From a checkpoint of a small transformer trained on Wikipedia: rotary positions.
MLP neurons of a small language model. Each row is named by its layer, matrix (up: input weights) and neuron, and shows model dimensions 176-303. Each number is 128 + 24 x the weight over its row's rms, rounded and kept within 0 to 255. Numbers have three digits each.
After each neuron's rows, "fires on" lists the tokens most often at its 100 highest values on Wikipedia text that the model never trained on. A number after a token or word is its count.

L2.up166:122131100123116127087148082109144182114109099104075103113143132112192143190139086106131141082143171145114117121178114102131142155135151175142138129160143097104128123121206104127103138110144157174130092098134109139184122168136112131128147147158120159171158133178139144111137121113153155098110126111098131151098127120132112068135152120156102150123135092130094138151104140121111099167133
fires on: "-" 39, "1" 9, "org" 8, "ed" 7, "s" 5

L4.up1239:109109147147089134158133130124125164104144140138133127113103105107113078083152157141064148091135102145126113119162149147150097114157108111171110133143132121153114115121095132155127138094124122112129144137112106154158130104128160125090109164142180161130162167146101142083141118146147154131139125110097141112096100148152140121100120096129145107139158106113133127101106133164128144122180
fires on: " of" 31, " is" 10, " her" 8, " his" 8, " Party" 8, "e" 4

L2.up329:096153130130120143128126107131123117103144144100095112116094128121105140126131114142134140111165143119124159111095123125096117144158114081133146131125135116123133122133086135122143115083162127117150140150124116102143136125115120135154097082163159114135142150172133152126199113139146085100112130178074108159081127165136086122111112127145124148153144125130138160109169121119154105114101
fires on: " of" 28, " for" 10, " number" 7, " average" 5, "s" 5, "cc" 4

L2.up858:143063129119106147144144119155110123144099150166122109091134144146108138140139122104088142146189071132168109124108096130101161142120102129125087118114160107119114156118115150157130120165148106099133138144152140143139118134142160163133176127158124092131115144131098119155143136098172123151088151139121146106149118164144141100143128119170157108135097109139119106112150090173113101112115
fires on: " of" 27, " to" 12, " →" 6, " =" 6, "=" 6

L2.up998:120117164093138120144154130140119084166072170112117119077097132110139136152117139126081140167096054156130195121139133104165164155131109099115074108119173124111134109105136107106118179092132121144115158127132154156116166136093100092146105143113124136155157171106129129118151160084142173118143151127094141076101100107108080140134103115103138115105137158112137129112133135128120093121133
fires on: "-" 25, " of" 17, " under" 9, "s" 7, " from" 6

L2.up921:086108116157110170147125155144112134159096170087127077100167126133101184144153114134120164123131127132160087093153174107091073136157071156150118085094125116177103133101112145119166130133111096171112155164127069111127125134158163142125140158106106076147153111140170163131147136117133101129137158159119111118111113108135099132109124106119162144110170105082127123131148098084100109109132
fires on: " that" 36, " as" 25, "," 8, " also" 4, " been" 4, " present" 4

L2.up270:108170146166123134097099161125141127143164133117168144128133111131148106163131103117114107111155124096087112040152150141112118132130135124116131137149130148096132140102100093124184122164159107126130144089164208147135134144166114117127167150108065122150114131123147119125093125144139135098157105100141166113135142121129121131116108131119116153146147141154110111152169129160100107100092
fires on: "'" 36, "present" 7, " DNP" 7, " Succeed" 6, "s" 5

L2.up667:134128105114106158137111089157140120138134139158130136094150115163130101154107097116109165169135134142134133123125162135151144132133117148108160130152124143151141119101124144109121108137145121082098138120168105099128135155104151138117109177099140082151137095161140124122112118143146147049165110113129128136132160111131124113112155153165106140146148147181128181148151121136050081129142
fires on: " by" 29, "y" 17, " and" 7, "s" 7, " from" 5, "en" 5

L4.up1084:126193139088120165184110121088098133122109161142109126152096127123099130095123128133109170121123147125104125117111154148098106138132081103168161119139049128154100137139114101123084092135136078125120134123131128113137153162172167135117136141117141162089109114130106129144093088164121144158144098133131103133083084089122130163149151143109128108153120155082109115158154158114123154100105
fires on: "\n" 55, " |" 9, " of" 5, " and" 5, " " 4, "b" 4

L2.up670:139123132125142066156117134094146131126156136100191127161176138108125087142129134093109128178147105129118112190139132188137155126123137133142156132112118149103126125122104119131133174145133142131090102172166159139106138075100142099146102134120140137097111193142095172087122145170100146148102099136125101166097118144147122110138140154145115107167132173138147102086142114118119138120173
fires on: " |" 68, "-" 8, " (" 5, "{" 4

L2.up1340:152125155141130190127143118109097125119108119138130125120147144146166146110124142116097123135097127136145115157168131073170150144137145114129139156159140139110153115118083165133115125103147111109151124152174117112085128130102128078113117119123155157153181110141157116137117126139119146141157136123115157139119148099144086139179067153100110149124121118170121142171115120142080103147105
fires on: " of" 18, "ing" 10, " Award" 8, " that" 8, " Vid" 6

L4.up474:148108106139119141160069124084124117148109148114184109128120097148126103162111130125106130131132126063131135190146151122155110148139131164109105114125171162112170133136177116140096107144134095166115112159070184128163155139142164120101142160147111136139115118133140158199130088107111144100114131150139134065099146164119135109126095097151130121183155109130123180165130112146088151106108
fires on: "\n" 43, " General" 8, "al" 6, " following" 4

L6.up309:091107170109160094160133152150134107124130120116128141134171127109139160131181138077088117129122133091116152093141136114135105130116096117188109156110127137083154132120120168121123141142130127114085144165110142128127152130121108148135177089130080096117104114138155119139114156106152169184127141128175065115124148153169144148125125131138098114133142097145121139093097140176132122142142
fires on: " |" 37, " to" 20, " 1" 10, " of" 7

L2.up551:148125129085146121107120137091129107148104166134104172115102134097122160090109095161075080117155151130095122122123174129140145114104153153151139125124166136110128139127107158117143093107151133131147113137094125133144141056106119138101143107117123151110126159131136124153125138135124112122127128154161162104139078099132105132115132116102146159129153171136112147200148108136123141089136
fires on: " of" 57, "-" 6, " from" 6, "of" 4, "al" 4

L2.up743:145176124118143098139147147127109133147144136114124116112128126102155184115134165138079148111112142131115115138165149160143129134155099154145142146134178108136107109113125144121127158104130067130138146144156130108106132135162152143154108083070171154123131114077177129127114091121114159150172107109096138145132113129113078163113100108100114125149104131098163120143096110135139142120137
fires on: " that" 38, "=" 7, "When" 5, " if" 4, " either" 4

L2.up111:147122121143151138146160130129128209141139133138127112109136087134101104148163109107128124079136108142164114150122159174127111137086115102134130102098138165108139070156123127140191108137144151132102188150158114097162142141168142127123114153114097143148138152132124103128125076106163087125144063141125115119112102126140108133148124120133109174122109106146198122101136106136081096123169
fires on: " and" 42, "–" 15, "/" 10, "–19" 10, "and" 6, "-" 4

L4.up1144:112072137152134117148075147163171087095139116110145147149103081095099131132129140103118110115080103127115140129134176142146126124130157157161132112117134142148109095131069153140100111115156105135160117152097138167138140108073134119145141119143123105122158145111140161139145146157133139101134127155173156124126149097141128137148126085139142147122170096088192119145111142105126113149112
fires on: "\n" 51, "==" 35, " ==" 9, "===" 4

L4.up821:095137145144160155173124134123114097133085132127147107106151096087095146138143137100125101128075146124117130104134156129145122121154107127153074110088121152124119121146080116134131122111127149120137132129103123142193133157097122131126162147142097134095128105121165140142132146133141151132058122156170131134118133123157140129148127103109193169123128059109173168074132140078130140140111
fires on: "==" 56, "\n" 31, " ==" 8, "===" 4

L6.up1359:114111142113104102165126108101105118135118122098094162076089137124152148113136132158104135150095167189106113168114115149105153152136117115103117145157106149141115116080133126133131111125136099142139138161111162095128115148130172138129101086091144116168120136126116135166134130111094151150150144159155130125180086146130139148147125114105130132101134098152104124128108138125145141092113
fires on: " of" 26, " the" 21, " in" 13, " |" 8

L6.up1296:096100127111130134112133147126114100135132143122120134120116160142123140155149126123098121084135118136104115135091113141121130138158112127127078127102126090139146101113086117169137077135113120116149147119131178106158105095129099117103117093134135109168122127104173124134130110125171134141096137141149109130130089145128108092137045111138146142132129102110143152151114106095103112072133
fires on: " for" 22, " by" 12, " of" 10, " to" 9, " in" 8

L2.up11:132124122145095161133162130130115142107115121138156121104109137132074154158194099146145147108091094139141100077135135114124115148156110107145165100115138141139160113118194123165161116118151152139102138138153118108136160166155157109114102128126113178165150119140122101109101115093182141145154126109131116126087145136108125070149146117124081134128117109140113163113087125102118139104077
fires on: "-" 94

L6.up803:146106135152091116149139115099132158118058149135135100104107089135113127139159127164109105133137123147128100134108115106151167068174073128170123123128152067138130131156109105078150096113122157111141134131152148140123105134132132115169140143153107153169160110107117153116134113171123120159112097143124159085113102137106156147121151115146153147151159134117128113117117164119108109091134
fires on: " a" 19, " on" 13, " de" 11, " by" 8, " as" 5, "\n" 5

L2.up1841:129130166148102145126161135093095127115145128115162115146158129125164173145127143120111104124137169108154121135143156102139125086131095115112099123152168155183133165145120160129142171092131124137133144146137141101132128127135152063100119139121138121142115104092126085170119085110113120150075137087101120174147151133148106135155149112109120102137088101146135101142095112116164109145106
fires on: " that" 43, "ing" 9, " condemned" 4

L2.up990:144126152128156149096103117127099121164122122138158167113110101156133149138137136135128127128071134151127101126090130159179113137129133151102122180123126127114125113091074151127131144098121119136135191180099111110132146132076132119106144146101170169175132126140153149137134119118128120133094149107135112096085107093138099137147123131116110096138120156142129132171119078117136113186113
fires on: "==" 31, " ==" 17, "Death" 7, " Reception" 4, " listing" 4

L2.up1181:106146131112148164127149166116148112125140138126148149138102136102125137113130084100064077109174141137139125126108138063112100137162138146156149111132121140106117137100082137140144086125122122117165148146139073104108178124196164108147102153118074185141134131109131133104158125155132125131124177141152110109126113148136128140117097118139106158134159123118140121125132121156118132123142
fires on: " first" 24, " of" 20, "ing" 5, " Development" 4, " from" 4

L6.up666:116125143127133150156088186116068162141106153129146155150146094119123112136129160178112091098130140115130123104138133134099179136077107110118171087144149105158095162187178175113097146132147094115154096137126099148119126135135132132105125186104127131152137094147144129119144118114160124129082177125091136107118129093109143126145130127115152148125150126152102150154130141098129139143129
fires on: "," 68, " in" 7, " on" 5, " at" 4

L2.up623:157132105128155176153131132150154106173150159096151105113118150114087145130124116135121139081120138133139132083137128089105120136131144134146120123149138104123104163149144170101139133108127119145116144122162110112124153079159117112116101153106063131128121110134091116124159137068147180126156160146082154073131140152145152119133153183160146138089133087134150130110112115122069122108063
fires on: "'" 68, "-" 32

L2.up955:137114182102109141137174159120130131135146141130110127109109123144082133107116160143095174164154144156171160139130153123132116139157142093122060096096125132110106130098123139104117152122093162088128133135160126106089172079101140146148132093099128125122129157130132100095152103123124116116114137148087132099094126066141162149124102132153136123150104135107119115074112119128107131123116
fires on: " of" 77, "-" 9, "d" 4

L4.up1791:153109163165126113157105125123127091147150134132114157129116093129087118067145127118100129159107107081091134158128151084157100135073157178117199128123117083124125152178077125148094162123143119119145114118107142102148119097141115115123130171134135098122120153128148140110127113095126078158134099156151124126152127133183143116128098123110146140149106143089121098135132132097150110114096
fires on: "\n" 22, "==" 18, "/" 12, " ==" 9, "+" 6

L4.up190:104111155151140141132152122105132100126115134135129146133180107103149103165146167117110158157186107137160106150123136137152144106093149103137102098165108076177092095111135133141163145154077154111135161128153142125115141145118096147107099128105170133136170149115130141105120162121116106111097089121151143158152126094115139165117097079124125141148138099143080142107118114172155139085107
fires on: " the" 48, " his" 7, " a" 5

L2.up24:078127147135160087125118087148126120126151125153162156138124155116087141083109123156121136134106127145126137126147142152157077139097162162158151136105148106110133147128119125117129130126109148106144081147127140138106160091163169125151150123108081112100118113125141113141125112149124112118086093148151118112062110104129080136117141094127146127136160159114150112109132125118133097130150
fires on: "\n" 66, " is" 4

L4.up266:132117152168160127070154122075104156095136121131160144110116093145149165156126154109116138151123115128163112149135116171127153143133161134143128082125077136135100132145097120128130099156112133125147128106144112152176118120125146123094138144172093112157147145139099132129135156105146102122145080129146139121191119111112117106106119137100135173129133083146111140130128111124124153104151
fires on: " of" 19, " a" 11, "-" 10, " into" 6, " be" 5, " become" 4

L4.up290:183139119124104098167142127108103152108108105116114091124121133101091140103158165142132127148105163094145104113159134129123127129132114114136111099138128167111118099086149111139151120153169143108162141153118123114147167154094091095150132136096149119116163136134114141168162088111136092144115092168110149139118155127150103152138124118156158132131114136107165141134138136128171114127126
fires on: " of" 24, " there" 15, " There" 8, "t" 6, "s" 6

L4.up1049:118127148113111144133103187170107138120129134160145166117124067153102116137141118108102111126102173108156124125134135108137141118102144084163110111083151128143141146160130134149126161113166106145144119150139126116136159137114135137081149181159139108129151111097159177173080122144079126155111097141135157113127090100150117115156101124130098120112132123115140131165126085076146124094120
fires on: "==" 29, " who" 13, " and" 8, " which" 6, " of" 4, " ==" 4

L4.up611:074100143126095133130091146143137080114092115130118160104108057110096166101134132104102099107075121102114164099151171143155109120131127116135104108093124147127105105123121122148099099126161124138089136164111134152123123134035103123118150136139106108152150151084132148165139137154127141128144123130154158156137137098138145136124139077142142153122131120083202136155158129079140115165119
fires on: "==" 49, "\n" 36, " ==" 10, "===" 4

L4.up1493:148138125098127124130141131078104140174117149119080134088124095115118093096117110158094141130112149132140112126134124104112096121134117111132113158122146125148103180119105148167141129149135175106142123109118173138123138096156136151161154120143158153085163172114129122097128171116130137143158120106088181167118106130128123113068155135135109062158155129136142139151149148153124167158118
fires on: "s" 22, " of" 12, "\n" 11, ":" 11, " his" 6

L4.up459:120152139120091122153131138129107160096138134146106127156149147129127151126081115154133134124142119122127122116127137095127125165153083126171133143153114160100131108116150144102124104167092102136100090136097125112145115150113130107156108130076118156144116117166080141135162161141127152146129181126165089127124140140148107142110107140192122116134105105108158155158082071162146145152117
fires on: " as" 29, "." 23, " including" 7, " except" 5, " especially" 5

L4.up936:162140083125158095145133165142098137153111114125179159153114155117074158119131175153116167183091141078126139134123146141124115124096076187128118137155117113122139116104126168170123174123143094096158124151116106099107141129113162096100104142083151169072072125145122166154191115117107159157145130148082129169148139112116155118111096146119176112143137109138153145096139084154077154119116
fires on: "\n" 32, "==" 26, "s" 7, " ==" 7, "E" 4

L6.up797:113117095097176100091153143132108114144103134126177187104145145128138097164145165111113118136102132164130149135144111070061135132140093114147146112149116128159080161141141166169148132117139121116098089107113098109162063145109145119134135097097116126119099190105117134138125097136110120110151138125156129153129118140105140159107084126133164132141145109122151144136119155115151105115117
fires on: ":" 49, "," 12, "." 9, ";" 8, "-" 4

L4.up373:081098157135124110136095144141161086124118110100136135130111084091112142120131151107117106102067115110134152128138173127137137119162128140154127104103149133172122098131102157139113120122168135100124133168079152130110125124043106111106144134121120121152152151102144159138159148153145137118134121164154138145137150070125132149141133095140149169121127087092199136143140132094160107163108
fires on: "==" 52, "\n" 32, " ==" 11, "===" 4

L4.up1514:088111137141117144131107137121138087104107134107124142120136053095108152113142122084117104087087139107119158099121181129156134114117121134161103107092144131145096100104114131139100122101171127145101123174107163154110122127032137119105138140132111127153163143091130140159142143161148122112138117138165139142142144104127153173144139084153142160139131119102201113155174133103132126167115
fires on: "==" 45, "\n" 39, " ==" 11, "===" 4

L6.up749:109110180174152138127104097118154141146118119109128124181119100116132126131155110114126125091110091144137139106125086164174158124170110147129145092169130109145135076163107125151124134108104110098085078158149122101124118146119135120152137089117178093179161165119090142095131150075070108114069107136147147107161101140103155148134091093106137136147117102112093119123155101138141136179157
fires on: " to" 17, " of" 10, " received" 9, "ve" 7, " a" 5, " for" 4

L2.up1125:093165142140175111105108176144128080115142129108138117139187082137117166137135112117141157134122168172112131099119157197188126127132156178140165144109120162126124132120107132136148091125150127118127119127134147138105104123128109109102144136168110096122136079145153124159136118165162108093112110136139118092103139162103133152088137142125135093087125190134126083113141148133113115147126
fires on: "\n" 67, "and" 6

L2.up493:155163145133125084158061115166098120132150143146136153110132146153118119128129096143109163104147140098111151110116155165151162107166110125134104134117127148157136102112116134164160150142156120177129105134119129098116111161120125121151078153119154179126111146113143150145096108133151146145156117136113083090156106149141098124172122162077076124118154077115132135150127112098145155108104
fires on: " ==" 22, " of" 16, " within" 13, " in" 12, " time" 8

L4.up1212:126137136105147109115106093120141099167077124137098109126139145139104119134138127137144099129129144100124145103117074152141143101146146130130130132105133103126123167141118170113100120107092119117131147116111149135091132137134100156192134104136097122123112095157117119135127148080151156158138161105155142094124113167125128111113166113189140159158120119137124131152155099134116128121133
fires on: " to" 21, " of" 13, " years" 10, " out" 6, "-" 6, "t" 4

L4.up452:112114167126110113141155147150148094116124142093114116134131082140072146112128132132107127127115113106143144090130201126109109143126127130137132084104117134158116118107155165140104139118133120136130180138079146157142113138120142117138087115088088088141141136139147143132146137125133137138129139098145179132109130125129173187131114115149160150102126063115160116123138128119115121147130
fires on: "==" 77, " ==" 14, "===" 4, "\n" 4

L2.up1309:141135071117142144085129110129156097104089131122119091127140151102123126142097144127149122130183141140149087121120152074147108126146125154117178153127082106125176117127112174121136090170111139166090135170125098123160135140121135145108082096135147103152141136115127144128125137146127138114142160132110098116107147102120118134115067107128152118091106134104125153176127086140112129106146
fires on: " as" 22, ":" 21, "," 10, " including" 6, " either" 6, "ly" 5

L2.up1708:116080151134110109138178158122163112141124106167115150093108156158154125117169117110123138160140069136117126119142129116122085120151118161082117147111129104141129096115109134102098130129134126127136128125107182113098181133074137103148122152097169110103112177126129161142110121129157131101143146131101118122124137140157094129095110134144100132128132151165111080110090092133127143138173
fires on: " is" 30, ":" 12, " of" 12, " was" 11, "s" 4, " as" 4

L2.up210:081116164145125127148142138131098142129132150104114146124102106130129133146132134115122118133100104103095137096090145131122079151088147147159130111115124092113093095089143159141124127173146133108114121135148105133104142110115140103066113156125138142133139173140139129127191121137118158131134141118094138130142137131104141115093108119143148129110141115123162126163152122118127122081124
fires on: "\n" 51, " that" 15, "A" 6, "s" 5

L2.up970:156130132162110118173126122147144176172117125096095122113118152112138143094154113129119113136149102152093108105126156085122157115105108100153146132127167146117109178164149103135188148114181134112111133121120145132125176120138110109153118163160154134139133129137144120160166153089105115148117144105143148127106153098112155114088139125127169146147125107099150166153150137156135101138102
fires on: ":" 40, " of" 24, "s" 6, " police" 4, "." 4

L2.up531:123148147161164141112140081129136181104086194141102151169186122163129137125134123103105096111170169112153119095161117154126156118164117106126133157144141080147123130135115152090121119124130145153143153127119159132120141128120117131159161141125106093113119108139172135148086138104129129152120115083156136134098111106140149209127134082116149168105133120167187138140131106169101107140155
fires on: " under" 34, "ing" 10, " of" 9, " lack" 7, " out" 7, " like" 6

L6.up585:107122126169163160163112115111108135127101153147171142146103087125134137135142112132099122110119148095163112136118165174112179116103140118149158113116122131141106143158133149114094123126085116151121142108165154130154117138146122112144129155134115165138117137151132114120096156133136129115132071150122178093134115135092163159138160089165174102157147124176143183133114118128114128137116
fires on: " in" 19, " for" 15, " at" 14, " by" 10, " on" 10, "ly" 5

L6.up637:181129106095121155115111140126109105145094145139118138103137133103139126160142102137070093090145141129084123163121136156142107115112126144131151079137127150175152114109131094140077100119132108109154153120130098134135125136148132163122106137144138143169100151108145099112130138154178124131139141142132132168121121121132138125114140138157059102133122104108142116139070167127085099116088
fires on: " and" 16, " with" 15, " or" 13, " to" 11, "s" 6, " of" 6

L2.up381:134147085123123106122105104110095133165115115112090126170196153123093105139084122106157125111161135098147137107086111111122141101167115128132151121147146128134181126151121182154145129158156152116094147150103102141082126190103142130091134118151075127163092107105111147140078142143143093117158167155151143133119115149158197139108155077058131093123102119096147142129120145146136136137132
fires on: " from" 23, " as" 18, " of" 13, ":" 9, "ir" 4, " like" 4

L2.up1331:147120116110092177116127095121097110123099155155144156140115139135101133118083085121120153113137095124102148131144200201112093113084107140132166153105137169169126154128115164139147122106153140143150123148151133104095126115154165120155107132113109106122116175132154112138094149147150134114123094130096088100124134112127123145092136129110104106127103121136135139147128139118106131113097
fires on: " and" 49, "s" 8, " been" 7, " of" 6

L4.up170:144130105131113122127129158158137125129121105146118107112144133106099163147128153148134137092110178134114090144146151120104071155131109089144146150136105143142140135137106168114119079154111099115143158121160102145138122081133093150123067172098121159114110135119183118140115162095140097130153119122092101116125177133153144136120090139118124065156127147085128127084144129112160119103148
fires on: "'" 35, ")" 6, "line" 5, "]}" 5, "*" 4

L2.up145:078133151123106111107056104144121132094130079117196173124093136109119174151106109130154166100127133158081141104101121128162145111134130126136110149152106113186151122125128158162139168095108131149116186153146158126063111099089110117114100151166134115160128154106132149123146115126116126108147151138112112114155123146140119125153095144090086115189124135131093131173135114101116129151134
fires on: "==" 24, "===" 18, " ===" 14, " ==" 13, " of" 9, " zone" 6

L4.up875:124128184099123097114119085132144144147110118110117155168121145079135111115096133151140146145080138164158157120125119164100105100092140161137150070122136109132162142138136102137152113115155159094106134170173124152105144079114182134120067140126143096094147144145125138194164145133122112158070114148143134128112132128144112139161150112090149121112184130119106135165115143161166141125126
fires on: " which" 46, " is" 17, " has" 6, " have" 5

L4.up1030:147138140165185103142123126136158134143152098148149156132177117097076113142121140109142122139118148093150157113108138112104122090126088119146128137147146112148102173157128161143150089105194120068122149085106130115156099170134125183124113139132145113163129111134149103126139126142098113128120133140092101082124120159121137127106095127103141150121128122135096166090121115149141116146096
fires on: " station" 15, "s" 11, " office" 10, ":" 9, " temples" 9, "." 6

L6.up54:106153155128165118076153142146110124109141116144127146146164136137121131162146089141144149102122165131089120099181132116126123163092120142115139120094110101093117141095092131135160124156146081082119169142121127161105161144141108101128093130115136164164096126163150150156105134133168109092119127121099143097084160101127122107097082110109157129078151125112154133107181116101105132090146
fires on: "'" 56, "It" 10

L4.up1041:137099163114106122113132162115119127159160127094146100125106170120111130162121160145133159174147162116116107160113144150118177102178105135136137096146102158143079113077131121128126092140143131156108125168096107159142152100135159126122113108140092132114152126079143152130157102112120116110135136137114110120150109104087160151153132101164136131152125128082125119150155100099163140120088
fires on: " of" 42, " the" 12, " in" 9, "-" 6, " |" 6, " " 5

L2.up854:102106149109123176138160091140165135150116127138103105078139128142116134131161149104140145144133144107103147170172116116101136153157138117161113085129118122138097162130122160171152103152166110075131143101174123144142136099130148161149161126140108170150148096170156176111147118127121109113144097146144121124120115146155141146104088122184123115134112112118127136125135098124104130142136
fires on: ")" 15, "-" 15, "'" 12, " to" 9, " of" 9

L2.up1516:116112102131084155138130151124114106167162141108143156160146112139113153093115140064116128172090157105132141124163133090142093137090131155138162140128156137172142144148115124165139127095090088138139165100146155093131152111084107111097169121114119107089141134107151141136100122145132115141104143134141128144155139103149119106197158115131112133160137158099144115110115104119125120096096
fires on: " as" 17, " that" 11, "):" 10, ")" 8, "\"" 7, ".\"" 5

L6.up1822:124121131140144126162143140112100141152097098135106115108167121164137118110164141135157134098116107136085204109129131150079139114128152123117162127134103111155126137114152120129151118107115094166111139103139103124091128136143102145147129132106146161155146144146106104150143139109126191136088145149127114139149122122184130137124143107154158164081148154175142114135174090105107138140088
fires on: " in" 30, " the" 17, " to" 8, " a" 7, " of" 5, "-" 5

L6.up1121:150092172124116084161064129143142134097156124178132099136139124129108136102127152103141122146161134136140130138169117149129108125139149164099126108141116146100106132128107132162111113141147075094127120102191144145150113087104114107107153119115151117101142107140142145136152119138120166155098134169120132173153081134148135100093142122109133103119129103127100101132089118108128155151123
fires on: "|" 29, " |" 16, " against" 13, " " 8, " to" 6, "-" 5

L6.up445:144131142144103084119133140145103164152078132100115116096094113124111147132141146117100130114111173092147131124123096110140128134120102166093129152088123122164162089142141145147159122136103155142101113175168141157099098086139127135151154134150160109120170139141137111141114132157111156135163070141114127144132140140094121142102132137125152085155137113144106156105121143122105102114091
fires on: "a" 21, " O" 19, " A" 14, "da" 6, "o" 4

L4.up1336:141123114102112121109131142140091108142138089087132091132137130114114101137095105132141143150111143147151124143175113172161086115149151136132116151144097121109172169088103138142116074150114144100139107155111125170162105142124110133098149125127149136135086077150095128145116112103107163127117120140150126135140077161088106131127097153133146104126138110103091091132119091116130113111136
fires on: " the" 21, " September" 9, " November" 8, " August" 7, "-" 6, " May" 6

L4.up1862:098148115173125143105151112136119127151076160139147128138156140097122166101131126134162116113096154112113171111122147141162180106137173081093151128098121140132123093165125146103136141117146099133123105096133140112161135170121170129085136147125160130163096138133134113133127106154153155115169124156090141095136098124174152120134116127106121156148152138129138144134128128087166135078096
fires on: " at" 28, " |" 12, " which" 9, " with" 7, " At" 6, " its" 5

L6.up1224:103110108124130098170169083173132112135141113121095098111103146136113149096074162109123134094142137141107147079102153137138107162088118173166111083121120099119125106121145086140111119145136139150148143119102167118112178094141133121157149134127113126088161102117115137143136116154130098124148128126103153100111094155150119103177121144106119106102134141072151131132120151095153157145145
fires on: "\n" 79, " of" 7, " (" 4

L2.up1419:170148107155122131134156141112139138165158135137168189141150146096153103166118120153140132180094060145134143107158115121147133128139203122158142131123143111105186140158117141167118126150155121101119120124166108113121168085131178104147095150121104142116149141108122127127126093141168136182091132107146131139125149125121129117091091141147143134089117183126109127107127126144143162109114
fires on: "-" 92, " (" 7

L4.up1826:133127135117124090168164118132128150110137102108127090124152096153113127115122111165087126094070126112141184105130150152134161158145124146158161131107131137167123133105089118145110182077065168102164154167084144107144108095105130107158177158120125139134112143132132136139143176114138125085125081112151164126094131115161170126174117146127114143150125062102150090110121153147158154133127
fires on: "==" 55, " ==" 25, " and" 8, " to" 6

L2.up912:123126071134093139110153132146152143158167155138081119148095137165156156138111128125139125133099130139157098087147135136091145062163112143120093099107143062126148110096135147164176111125139107155115133123126126126137151129160164122089113111140114136120153119137177138089094172113126105116107173110106157079143132146141139131154104106134123153084149137101105116141146093115087133062126
fires on: " of" 27, "-" 9, " among" 8, " to" 7

L6.up710:142128076116137090144129126113073126079147160120126127113094121134116124121118154157069129130161115112140147120086118131122073094160122145166158121098131148120122135127070132147123123120115124157102106170141109113097121099148129145144114087141118153159173146146121112135124092162147175126114106140143141114155102114166127104115145109158162130136124113139086136116174156120115105118108
fires on: "." 18, "i" 17, "-" 9, "a" 7, "e" 7, "o" 5

L6.up1209:126140111161098170139147081131134142102115117128091112167135140115106111084109106137098139129136121101088139121143150114153107191141146120081077147072131111090114087169124151148138146081158129107133139135170131145094152178142115106115108126151110127151091090158136121123129081140148141142148166135121152103099159163142156097144130137157158055101080107150170137124165116134117103120129
fires on: " with" 29, " a" 17, "\"" 7, " =" 5

L2.up342:126110160096146120087156179129141100151098113125135148157114146126157157159160185152102078126120108103092099126134095150122165139132107150134095112162159136126079127148095110114074153056143132133106117114124130122099135124102100144141140092131107085132125112128127158110123140098146140116141111141148061166157107125132097170125151131118112126135131136111112115158066130124160146125097
fires on: "s" 21, "ing" 15, " to" 14, " of" 14, " for" 6, "y" 5

L4.up515:155138128170104092135148148136127174108125124144075141080092140111131118101124167122132102121135137108166090175137125144108159072114091111103142111115110120156163131148086106128107101125109118174078089168147127125126125101111168148114104131166142112119149118132141147132135128122047152135116097097159127093113120136139137120110159166124147136160130133100127105163098150127121140145088
fires on: "a" 31, "o" 17, "ing" 7, "e" 6, "an" 6

L2.up690:125123133121073166169133152165127132131107125133119100143144100143148122126070076166130104134126132150121158128131118121173136103130147134103074110110149141131108124135117159114159111091161135147165169141133145135126134148126122140154138158128163114156104117051125154158136092134116127118167143110111124087144088105149091080172067114150102121117124103108102120140097105092112113110136
fires on: " by" 39, " in" 16, " of" 15, " on" 14, " to" 7, ":" 4

L6.up1047:117115149137110121125170119116084166108106108163135092130102155128128121159195139137146109171151123086079113084155143139122145121154123133131146097105128108150118149151102136145081111107113151163103134102164143104166081111139109126162188159108085173146139093123131124090095136130117129081152072133120157157150108124127198130097121076143152165143124123156147142145128160173124138129117
fires on: " in" 23, " more" 12, "-" 10, "in" 8, " of" 5, " as" 4

L4.up179:167111115147110130100153126139130143157122170137139109139124139135129124089119102143136117129098141132121113119138110136130140145129122139138124087100132132151108161115078117075097116146102150106074124113113146141090148144111124103124104135104128099089188179087105156114164109144163139137106170118116091112144121093103128131163124123158105155161124160126121092160120116157155178091139
fires on: " the" 29, "." 19, "-" 18, " one" 4

L2.up809:143143103160133118148157128114124126118120107109142153191150078150141125132135103140120149146144112103126124170112138142079120104135110166137145129131162109150181121130119130098152177100132098070156102109144112134152065185160105164109137110126127105163107101131084153153143123144145117119163132129118119156119140155086169122118111075085093093130137127148109126128124117156117154153114
fires on: "s" 14, " station" 12, " temple" 12, " village" 8, " camp" 6, " after" 5